Part of a small language model's weights: width 320, 7653 steps.
MLP neurons of a small language model. Each row is named by its layer, matrix (down: output weights) and neuron, and shows model dimensions 128-223. Each number is 500 + 25 x the weight over its row's rms, rounded and kept within 0 to 999. Numbers have three digits each. A neuron's up and down rows have the sign that makes its largest values positive.
Before each neuron's rows, "raises" lists the tokens whose logits its output raises most directly, leaving later layers aside.

raises: " of", " Of", " whole", "ive", " other"
L8.down661:464502514545480519542500522541539514430499511504484445473487512509486510484486456491460522463539512517481547505480459554480477504489505515520514538476512492489532388494495523499498469506523520483503498513480530487536546489497540485508516507475496468489549487506494474525550506477502485508

raises: "es", "ors", "ing", "or", "ion"
L11.down651:526493469471467514532527465462476499501504478477463492467475523496474508478521469484504480506479450524489499504559512482445479500479501472508477457527486491450459483504480452472448480536500491486456503490503509474506493528489483527482479491487454474533488499499482480500481491481505476479

raises: " champions", " Championship", " league", " championship", " tournament"
L11.down623:493453511503503505519527484505508498496503505489492531513479516540478487485490476503492483544501479491514453534502483423515520513503518518531526509483454440462446518514519521478504515516475462500551487496512480528482504512462478494507489492566469497482511500491456520505488502486486476458

raises: " it", " they", " there", " the", " you"
L9.down509:499540485458474472483525496518450473516526479508442476502476501451505524468507533498530502519469507469470480481509535486466491470538466492565524491488540508497581532529518489482517496519513475509502480503540522498532442482491502523541485498450494484521510528521520466493524455497497516469

raises: " Zhang", " Xia", " Qing", "qing", " Xi"
L9.down354:506530511511532526487456532537512455466497520479517505464501546472469519466480512512475513486544488529535509532558525518481507498505482485443515530477501501476494468544483540493494524476473498485491542502459489511476478499493471513504504518482503504482485500532503507509524547509497460479

raises: " ", " April", " November", " December", " February"
L10.down351:500538504512540464528513476479514483486529487496470467480471466481539478481528520500491534505503506500515499515465481516521462488495513512516545479490532513504494457491500525489459534490511539487496521482477549522484498508525559457508470496461496491481458532453491504517535494478509501481

raises: " other", " others", " its", "nam", " later"
L2.down284:517483502525512431511504545524494515483511545457477483492509454489489531515527469544526496501482498496478502506484487529468453521511494502486498454506508507534446474479495503505512586490522491521471495491547520520458497503485502508536555514509476494483514504510482532521508484514502565447

raises: " she", " he", " it", " they", " there"
L9.down399:478507494477501533534516489505490477547526469513471501481491497498537514515520546492496477498536479502498468520464483518527529507527535531510492498516499534518555472506524564511488487499484565501502441509494508517510480503493482501498481526499503489522518456490492498486528464438490534533

raises: " ", " about", " eight", " around", " over"
L12.down404:463556490498497459508502466513490487491477549518524478482512505506465497486491503529486487485533532508522453532472448512484458517453520497484521492461534534486525442501470486499452489520497510471495504492465526500463507505488551510521533446512516516440525512463510479497502469479469520492

raises: " that", " they", " about", " she", " it"
L11.down791:508552528520494484474531491487486478513507421507433461509480558447490507477558490486471492487507500476463529487502502544523520551501526481551540488474517524473515465501465474502476554467524504512486513505476515461500526476506513501465501485459482484510541446532515506521509486494455493507

raises: " a", " his", " her", " two", " the"
L11.down242:478483530487548467485514524494478487495530505554456548556464537522491500494513522522483523513519497480469469524469467445524527484466520480529520480539516485507529521509522491497535514486484515535466499537510510504486449500481501509502504494525475513541489508485501514548495468496513502447

raises: " them", " another", " their", " the", " a"
L8.down209:491516498471510486501507505482458532468510513539506532502534525499503496445522448494512490464503526537456507531502503503465471478554522550526491499504558502498533527476512463512508517481518551504519512499534450453512499494449461526504473524511489488503509505474480474557520484479516500486

raises: " However", " Later", " They", " Some", " There"
L3.down819:494518483455512507498535448513504487501502473487486510532505496529503558479479493503506483506523466512523527466481492474485490502478461529565491487493524493517677496498480557479566515476469513507510432480440527540502504511505463494506512491504499492524490501540495493540517463458448497517

raises: " analysis", " article", " study", " studies", " reports"
L11.down555:493489527482500446493485499521476428517543491488482510500480518493509489468509515521514556479497521507484470518504478494527459489558488485471514508498464515516507478463487523503529510466523501508510486500499463502489503456505498471552488548528446524495527479535508462520520502468520497498

raises: ",", "'s", " in", " (", " is"
L7.down468:437529504488482478491465496524518520528440482489503463480492522472496503495500497516494486465506478461496500504494483492466491499472495538507484483501541527495534549476465467480510521480514556471470485526523508465516541494481519533496529516463491498499528479504495531533512460508468516457

raises: "place", "ership", "out", "outs", "over"
L5.down526:486489510469510490495519502517504506485460529501482525495504515494544553477477447509493493479480494514497524508477490510444476523533518547504439504478522507509442501523522527515519535464468458465496465474525534493508557509487513525488527500509471493576527496523438510526455457503508517498

raises: " terms", " combination", "duced", " charge", "esc"
L2.down369:489484526490511549526497468455515476498510484456496474499474504483575487495496471507521483530486476496529543517494532503512469518497485478486514533481502493498466492482502504491404493488549511531507498468512501482532517445477513515451500463510501532486533504491435433527497519478504487517

raises: " begin", " raise", " ensure", " meet", " help"
L3.down617:466522517511499472523512486519502497550487499525463500493490479504554505513508471529483499514504466505482478512484499527492446477539497499504520526515484500475449466551496510483512490474518501478498534514478483494466508479500469474436504473490519511482506510512528489486464536511485514479

raises: " of", " Of", "part", "icular", " Symphony"
L11.down48:467510531497492419496497506507465484495487464515468470505496490484503548543498463501457506484505480538507531477506477511495516476506502477482502520488496503524515425528512478478501524511511497467515486523507502491505525511497491453478492503499517533496539476459535509534529495520464452454

raises: " two", " three", " four", " five", " six"
L8.down582:502557520482526474496510513474488530521492434515487504464515496502508505479507487522501508495493476514501515465514488461445483514472504512501507547462484497475478488491500487522469446501479480476514487472556493476518493499492481470538505536502494544506517503517486483545467479495510514490

raises: "ual", "ation", "ated", "able", "ative"
L2.down481:551463509526495497504569495459436482484495522550462452461494516503456555441507508464515491435498495438508528457451491503488480477520457436463473511475521493499514499458516514545493521488476450508495503513519457538498531492517509499486510506492506509526453508495483497509521525500508488534

raises: " \"", " “", " '", " ‘", "Species"
L12.down258:511527472488497473467484473518493527463464516509502580484479537502563495497473523509487518517502494504474517475504497530471513534469508514498560515537455476522508518523503493472506461487510504508508514498533531500488488529521493485524504506533508459511514498505480531494507498509497505516

raises: "ime", "over", "ying", "ure", "away"
L10.down194:490446520478488509512456503509419509478527520512494444471467454509497516503510493490525440508477508472454513486531496494485463501486532543479508484493501552503483506508513514541513484521535511508477481504542501512500532488507519476495470507525496481549480473526473465492479468553531477484

raises: "ings", "over", "outs", "ed", "ership"
L8.down486:491524472493496476528510477503479551557492499541498481476524546496461527482533496515515501506469475545509482500512475498455518503501498507507490499483488514495494539509499528497524502505509488480470479503485483499506497503530483502499519470517481523504495463456460523490531466517517484474

raises: "\n", ";", " |", ".", ","
L12.down393:524495478470447522480459507537492474496507491487492501506472530524556531488493491523493498536492492493466535511507521501515470531482456513503534497462530506472528519444479445484485510497510485504498521478472542508460488488501522536507517556477504519507526502471520497476502511503497507503

raises: "sen", "son", "sson", "shire", "orian"
L12.down547:497536478502441492520518508427528543498496519508514508493501511509510500519554496495474464480506506513451498493498490501483521473474527503523483476545482514488524503495482526488466526468517482510514509494560503530518492502537490494470514473501525525500524468487485499533514508504509511524

raises: ".", ".\n", ".\n\n", ",", ";"
L12.down257:509471479511507499448461486482514570500481487485510493495498511494508529496484464498524467508534451510478509517493476504442455478473522493492514486482513513520554507494522520486507520525491468526498467568425479456502522494506489487518515467531488472492517490457450492509465483509476457448

raises: "ist", "ous", "ists", "istic", "ering"
L8.down150:496452499497475514530529483487506495474513541503494509490489488512496506521484479480491533472497489511471478509489506472484502502496450512446504493482487505498496535517478523467491494518499448554495496464506516487489470454546529497496492510518454529522499491482539502523495485501517534538

raises: " (", ",", " and", "\n", " or"
L9.down398:507514494484453508473467539520494476508489525481552507512494494521547523473535534488443524521483508479467526466484465484495495463484530511539518496504544514514527489527472468505511510470501505497530550490493532484491517503511521514487494480515529492529513478492493479502500490521533523463

raises: "\"\n", "\n", "'\n", "\"\n\n", " ====\n"
L2.down410:496511515517505488476542483473505516482484499501475533525515506503499508489484491511475511503489516498532502493517504509516474500503482576582484480473503518501527509507505541485529542549517493500502502482458486478514518528531518485488463529515510477544502522442503509470507524514506475459

raises: "ars", "at", "ar", "hem", "be"
L12.down825:521533491502489481503447482524488520489492491464525505487534503473476496507533467485482539478493479497454481521523523499496508498489486501524484456482501499473428522491484497522519521507528495501523514456497505476509468558507517479516525474510468516483472533506487519470482508481489495530

raises: " and", ",", "-", " in", " is"
L2.down706:479451491489484488532496501500519503540454520485499507481536481506545507525480501514487472493496472477488516508523471530506497496519455525501482495471495510500564479464522465507495515500457507509508543515450520476481521478504514490539464477491504515530484499503503442505424514494477458464

raises: "hips", "hip", " were", " are", " include"
L8.down426:508532496506499513489468479489576542505498508472489500505504504508549517455458519511493526517476493461498510437529520519493505522502503478521490517523525485494431449517450526508531497541515508523468525448522478447497455510523503496459541473496513511485523484484485502477482518503543534501

raises: ".\"\n\n", ".\"", "\".\n\n", "\".", "\"\n\n"
L7.down746:472526483448510511477449502517498477566493484473446523523517494483510518517485491506514538458507474485495555491519481480508512489481513521494510502465506524466534500526490484478496473481517542523501513462489505514491533500523497498526485517462491478498535508480487546496511444483503511494

raises: " they", " it", " there", "ever", " she"
L5.down135:529498503467506475472505437511436506503502486499447530529481507485432548499517512497535475499464496481507495500474519514540515497529503507519518478505536549470507480509501504487541540508495516472500503503493515521508434511492491506498466553511489471501511538494543475521496485476496496482

raises: " It", " However", " Many", " There", " Since"
L2.down522:511476493479517469512502498467522488468510502471449504530525456507552519487500522524494499526506497535525487519495489469522489548505476530518527497528519507513584494485492539472496521508492457482521494499444505513521483534499439455502496490485514504511521500531480536508517509506512493500

raises: "ations", "ated", "ation", "ct", "ators"
L10.down813:487519537513501496505512517523485518541526507448484516521532476546465502529484514473490487515551485506558520455517516506507543522479503457487507514470479500495476466515487460517528523495498450505535537558485483504483432478483523520543504488512495494516451501513511514496504473488529488497

raises: " it", " him", " she", " her", " this"
L11.down736:479483507463513526535518491544504457496486528523505519491503485516506508554521561504489475492548500498532469521476494491502457509517541515508495482501538540502537513504492502528497518484514546469505490487481511468527536534526489550495497525495555484507464494483482470521521524481514469482

raises: " their", " its", " the", " them", " some"
L8.down450:519543509491495552501464499530507524495511509526491514519528497531477491504478491548553492485527516511490497460487485480501464491501482515542481526516537465531532490516502483525502554481506539517508538487509458463537435508426522502516525491508474489554490497471500467558491462525519495506

raises: " their", " them", " it", "ulate", " its"
L11.down19:459507516469524496487481464517485512476503484509502516520474522516503493466512444546508502483506511528455465479516502514480435483476485555546497489526515472503467527539514522526497517508490531503532505500500477448547451506482474535502483498501556519480507486498489488579544461490522498476

raises: " there", " they", " it", " she", " he"
L11.down327:480522481451493490481520460466450479536499449490489506508519500463493525550516559467519478527512459473510475472510504495528482490514511511601515528513493519481492504539527488491485526508505463470515464533512480499492490488539509511543504485435524505554516471484549487536524495490490469455

raises: " \"", " “", " '", " (", " (\""
L8.down433:508521493494519465461503539495568500505507533485474518531462491498462479492482511524457525482506462521485517527476489519465535524462502535484471474542496433506526526535467564538495462519540508488531477493498500520496490505474516478520474521515505510546496535521518513502526485523526516506

raises: "=", "Species", "Career", "Managerial", "International"
L8.down574:477485500466497500540499515513459448480472491516533528507475483453534530466479515495526487470520493458466488505478489456512486501551499492516480519443488505597495443497500512551525506451517530471501477517486516477532447498521559505512533508542480506535522485515459508512472488476507508477

raises: ":\n", " said", "cul", " stated", ":\n\n"
L11.down787:454535534494482473497428482551457499486542486492492552487497494457501501490553523478488560513514476475496464530511512524498512476475468522506505506467499523481514502513507519462503496517506484507462437465499451505457485470492523498527512519481507507520470490505497518480513520541483565484

raises: " This", " These", " They", " Following", " Soon"
L12.down816:468502509527493481482518521491474469481518482519521524524530531517532537474456476496502502503511482545473523498555551491536502526451489513538517468485477505526553539523505530553530492494491464487503489487493540524490419491516494517503527477483517531527565460527507502528481534483493484477

raises: " and", " but", " including", " though", " while"
L8.down264:480520488519483486527521526454481492529497492518528498545506501551475447490476498544480522496533476507475471488510491521504464502464520487496438487507509500500580494452512508503488502501514494488482509480511515473509478512528486501507546484463502491477546492486494537507477507536502500422

raises: "ary", "al", "i", "s", ","
L2.down368:458508501468471494470487480503540534535456510461517486465495530517481513463519487503487458487482502507471482538525454470486489494478487515508476483487495498533523493466479567512557480502498489515505498551537494465534514514494481514481534517492485462506496544507496465479469488513508498467

raises: " it", " they", " there", " Gmina", " you"
L10.down548:492498498503516483480502487526473466534523449494468497523453507485489518485539504489546450501512496508454468544490523536505479476518497512545520493509507530505506458551502527495565511510525504498513482524476498486528469484480478572516487490487477523499530492504551461485521448472493510526

raises: " from", " through", "From", " until", " From"
L12.down118:481472530490487486482486495528474533498485535488459503549512529486496469491501492518471465473474492470508536454527467535508505508497535523495506447488506527505482539486486495504498495463536491467521532457475491477517514538539488480513494505461455490520490503502517483507535434457503515493

raises: " an", " a", " any", " something", " another"
L10.down722:507480464513549512494492472507477485507532511532539492487516553523523510492475498463530490484473502561482553459523515479507518494507482481488545520469477468528560468512541476486431526502451474537494488492429476482529495504492479483528535486479496488524497499486497488487544487536475504498

raises: "ional", "ually", "ky", "ual", "ions"
L2.down35:448499550536480493504529518480456477483493522458462494484498494490514462507526478551543449476498503498478535514476519536459470454450499474470478519517464470527482492493541521506546497552486508495532522512471485509503516500480531511531461459486542496498463506483479532506511506473528498498

raises: " their", " its", " these", " this", " her"
L12.down237:503554484479489496466505490453455488512500506528488510511532441502489544483496485540535488503486527508460447471481520477512490512515542516539492529515522508514527516532517484522499511489471510444499462491501497443498482522479470482534481493559509498508531456514506497554527503503530500474

raises: " \"", " “", "://", "\"", "\")"
L10.down428:449501477485489494441506495523499478488500465511466463493496502508491501481489524497512506535487467505466543480545505491537511512464537514499471484519529469537510506516517524502450447478496520502472467485516509544451530510523519521523531522554478502480520525515474489500504460498526505528

raises: " ", " about", " only", " over", " nearly"
L12.down461:486480508529511469476454479542485530526497491477478496499513526491545481497450485526499502490537498503483484503505442528481467515470534499474523510513533510512504465521504482519512483490472518496497486531471522524499504500511536497537495505525509508506502510531553495523514469462494460490

raises: " with", "with", " between", "ap", "an"
L7.down757:490523555500517481531511510501496498523527523456534529503447528538490523503520495516492487489529482496479483486485486493480473542457460496539472480522478481495512518459550451520510497533480502508485492491533513488531480524506481495445505494492539513442533498514460529533467516476528481485

raises: " |", " |\n", " |\n\n", "\"", " ;"
L12.down386:479526490465502502483516531498470532528501498465505506524467501500514471506491497521441490536543525457505506507514456545493521518508521532528485462530504518493496539507560479534532545550492542514464505527493540508496490497488470521501497485476538528502491467493498507489528490479497479478

raises: "ess", "hips", "ial", "isms", "enter"
L2.down732:504459519487486477527515515504519516532485475497479482512478511499487508459486513488483518544480489501520480519499474488541487461492508507500443532508534478514420487497469500476548498506490451492484534500444480495483491545519557512495477503500503481518500485473503476521496509483491491510

raises: " with", "side", "with", " With", " terms"
L11.down612:511574531493435498553524554500448429513506479515498503519502499514504456504530541481515479477499517521469497477508496501475438521501484482488483462504457438476511507467554515556483514492483479502509485509508502459531508502477471474459510512518519507466508479475454491513532548525497457472

raises: ",", "-", " |", "'s", "."
L2.down772:511485506474457483486469463528563465512517476478482497475476494509478500491502536524527474482557547482473493502499478504495476524492469532498497491484492500487462483460503485539489533523469503486525498508531489494504538510487519493457494504510428496514521546518495484481577538520537493526

raises: " of", " Of", "'s", "’s", "s"
L10.down535:492548527500477481503471519513471500494480439481445496500503479505487519496501503524496499488510503475511545498507508490514525421526499492531499518512528476523438506473499494480534546503564508507515542503537492495495532554516501497514504471478491482581549535456514541491524537484492484508

raises: "ion", "ional", "ile", "iv", "ual"
L10.down321:491517494501481479529493501495485531451509559431479492486468489480488507496482492500517497479513484477533474527504466448480460445472516491470505488483491469538439458460488484513497508519506544486488512518494485539492512524485493540516505488460480504519492517518467522517491471486495487496

raises: " and", " &", " or", "-old", " as"
L12.down177:528519475530490552491508485478453510521521504498487457518468487529460476483462485528476464545510513477454487484518563548484512459480553451563486519532509444498521478545520490523535475490500469502497486526474503505490525488468499538489557468480490492553508506478528500496528503495477453512

raises: "omin", "ifferent", "erg", "oth", "one"
L12.down285:472518510502515489518442500467483533511486535487484504495460509475506483535524504541495522505478480449490514498480540512520441503533504515495517468506504457500465461456533484472500481467529522499483474550496492520478540506552490488458551523452498537538499482506500458528466525448499486534

raises: "ment", "ments", "ga", "://", "°"
L8.down452:518490506496482494490526525492436491524514491470467477483481472437518510509465529510527500480469524469513551501528484505514468498466523507549501497487509491547490477495488518538512505488492524517542465477485491450473550518461489492483509548481496525502505498511517519483533474537458490466

raises: "ings", "ing", "s", "ed", "ers"
L8.down778:533489505537528489513517464516507490489492502532458524513498537506524487476497517478570526516449520511472486483515486502475499508515516503541393533433461534498477483498508434499517505470544478499516471510507486482489519508462504480458479480503479521553472477487505495508521506520482506489

raises: " These", " Eventually", " While", " This", " They"
L7.down340:516486488434491481528484500496484464490485463502480497488477476445527567483505492488514494501494479519487513508499531519473515501517507487541517504521494501495643517498480561507551504480525488509498452491443495512512510540500463566511490518503492497524527488546511496523517482488447522501

raises: "’s", "'s", "hip", " phone", "ious"
L12.down102:540523498491526497519516497449482514453478496531489501546509466548462500515528529487517482515484499494507512477493533488499532502494564483562486527540502478527524540474516500526523482517547564505470526500533506492494527535475497471491480485484517505544544530493491485485509499544515550505

raises: "ur", "e", "urs", "et", "ux"
L9.down203:569501497497458525460491471504484495470518521511484476468456519529513506486486530458460571479498481501481496492549496537510469471507477510481489483470538475512471479497482500457488514494534472500509500507506484488510527475504485478481539521495533500510475474500505494492454485528500444503

raises: " to", " for", " from", " towards", " between"
L11.down484:524470538480494520482523510540472538480529507467487460526467504487534526474481502507454504520531497530502523494509522519504476511482488508540496540502537519512481461519471471466508471480519547514486451492515490465501504596525506523484515493508449482506498509489552507523505467529494477526

raises: "ating", "ation", "ated", "ate", "ion"
L9.down768:521474488486509483500502511500501497529473532470511484488510471528529523479495489466516501489536474491487495510511516510537501483429480460513483485549463517471399466466469495524497491501507509506498533470494492521527443494483491546496500513470509528506450497540483510512549476501514485516

raises: " six", " twelve", " four", " five", " thirty"
L9.down360:454532512496504491511499505552504510479491488511515483471486517479490489493499509493501511502504499504507511496481482453499492511501485514517508529552509512518482468505448454506434484484512498504467521512508509459481525510530522459476513523560510463490493481487532475512472458525518500489

raises: " ", " year", " late", " decades", " thirty"
L12.down820:482531533504515468496486432506454485486454501523507467475490502509504510477493494472480477483498509512519471511508469513507505513469522450460530491497506505492511500474480524503497507502508503476480531461442476522449514526506508468465448481489511523459524533523460496494533468465486497509

raises: " Spain", " Hungary", " Italy", " Poland", " Germany"
L9.down682:521496472473508529508458467532530513466488486452519541530470490439519483478501547487452464464515536507478487478491484481526528513480476492485502525477491514427558493488520547488473499476448505506520537529464566519485508515479464479515520485495491506487485486509519528510499508489491503503

raises: " another", " a", " an", " About", " someone"
L11.down500:472515529478486527491508515479483486530510481503480513504480526507510523477489502492543535482516486509505513474525482504544509455515507560530511504496494502547539535550522492464558544504514494529476516475494540451554503530490500494533485454500507449518501479494475474518496501524507488499

raises: "ing", "ed", "es", " age", "ible"
L8.down613:485547471496478524516515537475518475509497513458501463473443468508507558525531543507488521486495494520495493539508481487487496472504476475446528518481509505515499517524542495511455492539529509508492513449529485481528515482500486447482552486477497510502467500475432501487474473502485476506

raises: " times", " age", " reign", " period", " "
L12.down491:475510502525538520497480506515466493453502507508473457488519506486537505503545494468493513465471506489453511501498509535500521554521503502500502491487492452449494468536542508484495470481505525503476481543534492539504495517518519452478535504493479516509499539506517539499503460474502484491

raises: "'re", " are", " were", " themselves", "cht"
L12.down75:480528468508523509463498483478516500500523483513476489502508515523517508476494512545537543488488522521528527494515525519502496482507493490545518498568533495520461470514513511505493500485528528497484529491517483461512443513475476486467521509541536498438516483484501489503496514497522511488

raises: " their", " them", " themselves", " its", " it"
L8.down511:506482507464516526504463486497476524501537498506534520513490510521500521483509484553524511502522512532483516490475510495512464480533490533522526487532526499520465537463532469555498485515481528499535491516523479460527501564450468541472476565508495472512524503484505474580518484483489467478

raises: " Monday", " February", " November", " morning", " October"
L12.down103:485467512463478496544498497495482473475548498545500482519482500509475457521525491463544512487542559499474511500533521474518489497518452514504527481475522485480531485540494525531485475501539514513517529472483513533495547526486545545497486501474469474465497508482463459508492492479480475536

raises: " it", " they", " you", " she", " he"
L12.down238:500507464544537485503483474504468495527514440496483506524480510489471478491498538524498523535528516513491478487517527491507474494473497475556517468486498473480507480483462514540505536521507489462501454515520522482506453528496482533506513498442447522539483508491564505493532492511475502522

raises: ".", ".\"", ".;", ".\n\n", ".\"\n\n"
L12.down302:502561487495505480482505510487516534518481538498506525538492469506472471513507503485475502461516523459542519483495483466483471448546560479492470508537520549508496524495539509456506496480457515484506500467449499509510520517482494493476487533488494506535465493455504532487468521472551470478

raises: " it", " this", " they", " he", " him"
L12.down501:495522506482519480518514505493475490529527467506517489503515509471502490411485514529489479539449522487470492503495495509474464507506536480526505527522529509493536512542531463538451526512522465510469456486535501482505484496507513546504511496474482474497475513550463520515516463510519496499

raises: " who", " are", " were", " whom", "'re"
L10.down537:496503466515456502477458507485537538517493518476498486493546519486549495440496549487475525532506464457515547461526523543471507511511479504498488511520510498504470501515503533484490480500522532512500489439521489467499476501528524488467517466497493480502545451482492483480502526514542512485

raises: "–", "-", "—", " –", " -"
L8.down163:483474476439479496439487465496462479506524511492528496512493532477544541532501475502516504493524486497485509483421527463468524520503432525540458528491486521442509481467488507513500512528491508525526490492488500525497477502490502494534479527507517491548485504481502458503481535515489541482

raises: " for", " For", "For", "for", "ests"
L12.down460:505506517454526491482529547531458527475470490494517502519542476504532541501456518503548524484508457488509507472523504518504465481459476504494510552496522510491521511536516469459499499477517518473522482490492513483491478487527523517518530468510490506481516462456474478529517526478504515480

raises: " was", " will", " is", " would", " were"
L12.down745:522536504449510517497503512495495519523476528513518495482490471492476505497487495507501490477534484457506510512519533468549539503489524537511511485502490510511514518484504512499465582503476535501520459495505500555540520478471488520524472535528541440495514487516502515496539502449491508476

raises: "ed", "ists", "ist", "ized", "ism"
L3.down66:478524513521491517516551466485592496476528511513508506513503544536526506527519512520558481516533486504515448499525510534536502467512478523507491492519486555506513502492479465473495487502552506488513502548502517513498478505548527506499500554521480543506467500528474481509473489482495461478

raises: " travelled", " would", " may", " participated", " was"
L12.down786:473530475491521518516518518465523542501466544474492532523529511545455501492487511506461510501489481470534511522487495496493490513453521479453470453503512520506402525511510491497480556515490540504512492477530497541540513510487477511522533527504529530523465495506503542498494490481479479485

raises: " to", " To", "to", " Death", "ost"
L11.down245:512510508519466451529529510520535501453536499522526527498503471469507514511537475485504463483514482533479475555511567494535486495471493485524447497493488494484570487487476498490476506461482524493521481505526514516482515490502557496501476493467517465511472508490447458515515471502549493523

raises: " and", ".", ",", " to", " among"
L11.down149:481524490475471482489497500518495493525505504512508523499523514503497493498486478524459476505503491523526545518518499487478463501484548544521519484499526489490572486505453478504499484449486535497485492507469476460514489551545538471522500527532495461506511503471472522509471510493493498447

raises: ":\n", ",\n", ".)\n", ";\n", ":\n\n"
L9.down259:518501502495482545480481459549490481523511519501487528520543511446494524552532517527491583499525451481498477520527443473514457486512507502499521494434469492460518494512526492526538496472503527489514487483506507514493509511475509492503495519505491520530476468488509502515492455500500515522

raises: " they", " he", " she", " it", " you"
L2.down532:506508484518514449520488493523489508508520500532518491494454487478479499492539470515473518534544486474493465480528511467485494498503513503523441453503503523467458488525511497484490525496500495504527449510529550511542491453502510491533504500477498487530466481550481508475510469497476542493